Part of a small language model's weights: untied embeddings.
MLP neurons of a small language model. Each row is named by its layer, matrix (gate and up: input weights) and neuron, and shows model dimensions 80-271. Each number is 500 + 40 x the weight over its row's rms, rounded and kept within 0 to 999. Numbers have three digits each. A neuron's up and down rows have the sign that makes its largest values positive.
After each neuron's rows, "fires on" lists the tokens most often at its 100 highest values on Wikipedia text that the model never trained on. A number after a token or word is its count.

L6.gate497:530484474541507432476420426534490425500464473582458485542492538483489441509544492480454490460497535558499466478506509523460535536514531518477476516455518457544496472523424603495471468576446441543487466458518516448512497533497464515460517484546530535533505459519441504535487416531528481514467497539490458547495514523543516547555449464467561453510498464477487460423459496478449494504533510519570505496522477501548511477460461471537561520483466497465586582495439594502520486569503527548542481554506517522487459510423520503463520452551477500568561458553486443424477461461562380461
L6.up497:536435549512533516520497533441535475522520487511487484492541504485433470462609552468451503496463502558439524412546442489447517424500488591503483491518528498565522553510448510481428514538548523550478428452476538464528495498482453500483455455492582497482559470554490482532514477556481478519496515485467506487505576490565483551535402445501489543529488525471508601516441489517468473497535559508493449559523494490529472418481521498495547470441415467552491515549474485503529547494508497480543475547442487571521425552501541513514479486483500495562441486512429522523464492522558522541
fires on: "e" 25, "om" 9, "ous" 8, "==" 6, " in" 6, "es" 5

L2.gate562:485507469451494552488508487504474503479515496520572484454435423605451484503565515497472495520550598608585509504512462472508501487512450477485508524463465474400548458517453552473407473533593444558512501550511466484467501495572465481498500516564465533509462457537473525520504547492500453540450579474456411524522465494438449496550541551483467546568523502510450435502586505522507565470484519545506532496459540525470548522540512545542451523515478540530534443531516497505532556556507508412468487470441528498472525464523437480488512538500503487526502491474562482459465562509555512523
L2.up562:482443554558477555485455494518476567536483550491503486510483487509522467551484513543488554515527508495549539503468529509453513484516518532485484508495487491497505476501524458526496483468485492554518450541566474555438503586452481511466501474507498479522498529536516487473524484526540453559508504527527444419566492464494474539477508526506534510551460506548543502472495507435517510521529430559525477520377624575499529473551520362538463531483510419447551532521546484416577478473512445497480516478558513457481500506456533509553495479449542532485491490571521416486471507498502537503
fires on: "ic" 30, "air" 22, "t" 15, "an" 5, "med" 4, "ar" 4

L5.gate493:430527554516545481527490562540528523470482569477484504517447527510474490547541470498464537531535450512582511470471478543511461587559499487548546504444522503526488526500431653461527483512522533544599492470479501458508465529554534422460469550467487474503454488448524546492457494446514549471502495470501519500445440515427523507494442458551475536519453451497576528480530459465607514517442536519515550527517477449511482491498487518562446483569453502467514458469436560557559577537466458450481452578508479491412465503549468502472564555501478493435490448483474458479462520539501550608
L5.up493:524555528464481537463571514563475447522473498551494458459447501524510572535458505476563493597550463553522505438459526518438495583468525462474508509449508532618635506460525428503525534498469545518470472472476479519436503456450501495549503489455540531463471532447485508540524500569498525522531471464448527511518469523444488557474485490557477521504497501449473524515464523520487492421442512538489460498514466522529503545481512544507518532481465506457461504511471508494505554532453484441549495468567494456491490556446511476456532463485515568491516439426512555477550468511548529555
fires on: "," 40, "el" 9, "\n" 9, "ell" 7, ":" 4, " |" 4

L7.gate26:505578515556530471485497423500512488566495497553462455442547537481523538512491548601494445517424512533492485498500455500488502583455430485539543455531541589555568537569507526442555511497611488518461489483538537517575459485482409456505573464450543531494572486496500496495487488462455525621514577516501459415475483511508462496443530501446490484516550506517540436520506428564485507494495496526527439526520531515511485499538513478475541469534533462505497563438506433543452535500514495490487427572506520529565525495417522508468497471516534521505493483434529544454529543450505463499
L7.up26:471600521593479557450542499433496464515533500468504463478531489510479539478444483524489473579438552445530433463574533539510484554522538516518477462528505582621511497575512560525459471478534457478413494487540520452519538506475557464482512529442531542495525502518499522513478572456493435560502479526492482436484560507555527515463531515512488513522611497491513496488497453559499547542509501476479477528546478568502529456489530507486506510543535444548504472401479430519416543523503513515542503536526446529562540461414487498599516513527559561543487556520512479494455460400478443495
fires on: " a" 39, " as" 18, " the" 6, "ted" 5, "\n" 5, " became" 5

L8.gate81:496501497427492502555520538492546485466502452463562481574565526484500515511528473419487494534570485522568490466463523544532569525563533447485542503514495513527469498522515549511457553463517486571475475483470532529490489482543427504525476560537405471507499510519528520460518442464483585445469462532534445565523464507453469455492500466503448506486543507432480514524456566436516569543519603529510479479417435559516519448510483537509523515534558484465515484558507460483463459465576508495488495552469503536578507469601483486520525461514529466484528475489594411476522558458398535460
L8.up81:518455458561499492435522524526504530494447499474486433539530470432485498553464450434479542489513521504504476504522487504466541512527481537533505427538465445461538439624469430442498478501534492471454404474526466472505477464525469479523502512478488541538488442468527564522492477542438516471519504401542527520502458502445466586474470500485571535486465487474503509449535466577462548505519507504578515552504466563533514457415489486455536460508537482479472504509479582482509436449485514510510446592480438520545535506579565523539428557501357477517498512445443480512527525493485426477
fires on: " r" 27, "w" 12, "ur" 6, "med" 6, " cent" 4, "\n" 4

L6.gate446:504479491482398458553499448528498453470463542548497445524434525517394495549497427459555532526503497482488584549486488534508494478502443500495457470500491491491468532442503470508456467457468529468498513501551526538561515455503524478581494522485491472469507543458451530450515479507516472512518585543561517516535479487524523460443488503511489448498468474534532532531488478541522482494476513522480522501490510534465525482480542534617536474490537560511466452448486500506390552461393540474515453476554509478519531506527474483508571473528495488466525451540448500530472566546485570524
L6.up446:476498489486470509462493541419473453508451483512506455481504459587454464462560502488463517483555429491513486516521532541462456475493483535446470474469539492450497483514475544553381505496504554552488457461486456529501481490555537493547560531484507494482428587525507514518453427514491566457505494460413481459487479576544497520537518494523455478548535510499581502495482479463513531469499513507507486538530462607494470550501575515447545477538531510526493506595456507473473534550451496424555484520487549501476505549451574505468468567521446480484515518478488540468457552516551486518
fires on: "\n" 41, " of" 11, "r" 8, "}" 6, "us" 6, "ing" 4

L8.gate607:514497516476448513464551530440482476504485423458544512550536483508509458514483497473459615544536503442448487529478451473515481581507473565454507443560487425571486473414536496472545481432417482487482504539485536484476545493488454470478539529430523480493452441512451514472563564484523485515531442512455449521519452479537437499464501419530512598443506538538440502491433495534471545508452493551482497541556458481504431504475537527485489506496476495560514524516546463494506500526416502500538527448410463546494464470460452513456463501513540495518516481498502497519493443511501483476
L8.up607:505538478504465501487561482434487547556451476426484509552536483516541541511414448418466499484470464528499498503543474488493501525510482472457422502500506492570566527516540513500454522464495502531475473492465457476453500519578464585500387471484456489569541562502478469475488563439492455514573450476456424470497463463531511463473534521444523430488520594461509496441530527465524504541469467478514431531418532467455548536529469570501556462470526536476463522538472520478410516490513532519474526545479503530478503506494451468504473536475510471461475466510505491434420519479448483533
fires on: "-" 23, "as" 10, "s" 9, "ers" 8, " S" 6, "|---|" 5

L7.gate22:485543495507547485490533516503490517512486507535499438449453474395539576533568472500448426481476490433528537477487558571535476520487456465552498465568502544444577427512477538459417560476560561454494482520554541471458493533485577511516438560545507593460515506503482571542560449322568448516506531551489428463535510524428429481520481482508467454507554496510571515524499467532506521479527503475481473451540484515463473508470568506532536507518562475508468567518422459436510521563467506451496543480487540470467387598555509426435566529485503493496478480473469464530494527491562521577
L7.up22:482491439456549558465556569461581517415520501497523504442483518483531548459497503555514554514560542454563504512490524436457521437514440464541473468465522552574487547526468508498453458501480549505480455391524491476505544470517551523477465478499543441394526449412531482520537489489486469461494507502495522457471521547440478466529529496559464503495494517472516558494499554449496506444501492537440470536529507476479486520516533530462517571482512492465466481509523501505403491477591504472555510565540477416466539543468492536513446536541501580523476522532515486508446428527552474602
fires on: " (" 70, "," 15, ":" 7

L7.gate525:494495472503532486475501489545483520521532497514470488547527456441499397499521503509478412541525502489521555571504532460504517416508518613443492453489499485455481446475480532498545377521491566531522445495446537548476483464500459484504486451416462527468461527538489513520534492453478517474548515556419515502535578502501499405534484567544544501426487548470517513485598542518448510501519422427445486486438539513535472596576496467421422473471573469485521537558541520518498428554517486550530513533425505515524559515497541469478519460495394519517472463538509454513535485492565488596
L7.up525:601556513546480543515477537516553500445548499546467451498461457478453498473567576494481494537513474546471426546542514503422476564507497488508521506572442491461445530481536459456537542489529563582477559544474511418505492526448522489504424475513501508510433452497488518532456585511527476494522501538511537508539505568487500521533493460517450503521495496422493503526603464530542493499553532528413528498471448497523538479507529551472483540493457504528516487562504393458520521516524464576510475471424485552453460490484483511492546453467511464483567520476560420519517499539500543536
fires on: " not" 33, "l" 11, "'s" 8, " all" 8, "w" 7, "cl" 5

L8.gate163:526442501523618439520489529508510474513494468494516490434481497534467437499523457525579550513530532461445541502517469521519520518455527556522456468461478461490492570543483518522515537518534545533502514445435516504472532509479442524495553534468404449521510583434477558453505468484490510489457459497526496441525465533513447451457464489524466505453525498638442481450519456497513598511564530514445495458499422434460580487425493538433425463510449557511480473525515473593505545515487550456548494495449499533520483458553551503453534489547440466474468526492537502482482512506518439487
L8.up163:527528479488472511472479510527495574482462572509538528530475546499596550509488474485500532555426503558532518537488492452522499532559499447485471511483571417508478515447434397469500476487555510472475516521483442557452485473408487475496489502556529510492560474525511524467594519510467467468545499537509448446582516536507549488455494566575526458517526468484489462519520527590472466528512439467501484513521555500430501585545487513509529517493528474419425476578547563443493495487450417552510487468505559530507496521431583539493497550534516498488530539473518477513415475564510452426
fires on: " a" 36, " w" 24, "en" 6, "s" 5, "ents" 5

L7.gate497:455482510496574481492324508530462544401516490482548499533509493491532488500545440487462465524432577506543504526502541402525558500517495512456485500498421426513522440499470475489426499527560468514501523504446600480509495510518522481481436558471484508488454491472492573480469436515505482502445533439522560588500521519487525442552537527462544535530561505524517419544513542487566532449552454568509509481510572534547513518464472467507607497515550439456477539498491536539507498519551534502494505500598581488490463502476495514497481534519489482478533508490475404565547555416568465496
L7.up497:540517548488496466441502456565514483508486512542524531430508587438532430550492565488468469530421501503447431525516581506455562489547514510526448499413506479476435437479554453509524514510454511582525473450440519520488417479492487464536408542502523488459501500489508478508489537463466460487527520539431531453524497406545476471454568467548555590555600509488557471449449473482491461513491495465477452452529480515474522533475456595544492494426532516519497491503465439476560514434502496528494440379469510516447472455536531484500487496567531495498503545509524502472462496584539543503
fires on: "\n" 53, "mer" 5, " Ar" 4, "r" 4, "th" 4

L8.gate82:465524536551473517494494559507431446488512480564446456456473503458435469445469502465560494539521546518489523526529461530468546531562435424540551528513527513479566506524511563503490498538536505434450567479523520508474510529528552465486505481566531493507493426582506472563548524497551407524544482530545536496457492530462525582506560559482454496517441410467434516530509459569469423414545458520551539520519494525534465550483514512552542441464430478540567547538485493489490460547503517606532503582414502485499614498476546480612505527483492513438438528478471457536516523478442469546
L8.up82:420483602526564517516510486443507484487539469545514554544545482482479533505510458575483492524509466464412445510505531480485443577466483538480492502497530483499549477525425465509444502441508562461489551456553436545499505508518453457441583549420482500496503492462519575502464556519542464527472581522589488511450463458536570641481502519519542504466475428480496462525460531578554528540465497574474441523469518452494496574491524544473544497501472529464532468495539468498470561590483539542554468525497461507480567556474502467569478548475485467477522525548498486519433519487531475510
fires on: " a" 19, " as" 14, "ief" 9, "er" 5, "ted" 5, "ic" 4

L8.gate569:428525474512503474448480498509454468440492517543512458472565585525488531499501533456477505587482500513554541480461503497467483557527496480482536508403432482538501530549514623466487478494500464451501556400540470512461505538446370499502466509539516484478415434498473503461484497510498516531552430536428468476481433511529471502493478442518485543493523475496518554529512541542499550557541489475489510493508484486478507442486514542534479539549544556454479526549617481462524439508529502497517461551500523481547494496535517426449536472470497465420464454567424482514587514499552521455
L8.up569:557552522486560420556450514514488466483502495507466543461485505496497520462518544490489483491496501512500513494455524472572438421511521410438502492576504477456458448505488417529498539431495523494510507509417566511480480443562483535420469457461441517568485512475460486526442489494518573536517572491471497462444409526456470591531432463504495470478506487541504452448425525574519590391492515471568521508517558484504465516440444489440494566530542482466532458545495498570486496476514421490479508576467435522475542489567489470512497481455487531549519403529510575491549532514507489476
fires on: " r" 29, "er" 7, "or" 7, " ann" 7, "ur" 6, "-" 6

L5.gate491:513498445516521519535533442468501463477449544437537514581524485401405493470474432483468499519479492544467523450536512408461479553515482560520538439490500520488494447487432614488514512467495519578449511556501474497485482474483527477472460528449443484528494536516480511483452558540488587492411461475543477536537510454506439505441489518538458550492450486493395540481482453550421510509547513516515444554527481507556522551459521544486428522411451438559512548584573461486511482503397586481473484441466540506445482475504531521544492514531505469517484417479531478561494570460466526510
L5.up491:502491602486497445520495502509549509516497473510587525560498507494541485501475507446435501519480455469537452496468524445542507480493517497502553420404479416542489545417383509507415514513485477490520536582504506481489481473477512576444479456548445442461506563521474475527487482563504512477485460502530433496423533532487502550494558510516498540529516489495515527502432446470449515515562468467483548518480455513425547496533498426515563494504541508507505526540576473481541520505496475539517478459439547515545476485442515474550510495533537510548469457486588522496446472481384424494
fires on: ")" 19, "s" 10, "ers" 8, "ents" 7, "ren" 7, "ose" 6

L2.gate388:472516567449501551521504481518489510520428582454524505501447509440527580548531580434570524495472495504546521481542467530503469470530467473447570502483462500437447478544556536485536511528528564424544477581525504499483551509548466488505464485404537472552503470490426501430528500510428494522472492499449466556537431406467592495518500479492430483484546509530420569495466497480503459477454545559506491499500482482451406444496516487533505519518493507508531412478518454520440464519547488438579470565495516509545525578510453491441502536419513505486542497581527603465499473520458524499
L2.up388:537547534507502508581518513481450477547486565483564516558478495459538489593488538543525509570573488484603554493474438561479535528567556474461523450449481510482512565491497518516474548534431537396471494547452563546514514542539479444559506543413552445540487445518510475443465543506533480470549469499447509515522484437485543531497462470544529474460491500544444473532506529499496480449453504485482619532481495477432491438461508536470525580531473518473500511497497526547518505488424533519549492518492486525465473557520453474502501516426406489474607509491491529481541471526495511563
fires on: "e" 38, "on" 17, ":" 12, "," 9, "as" 4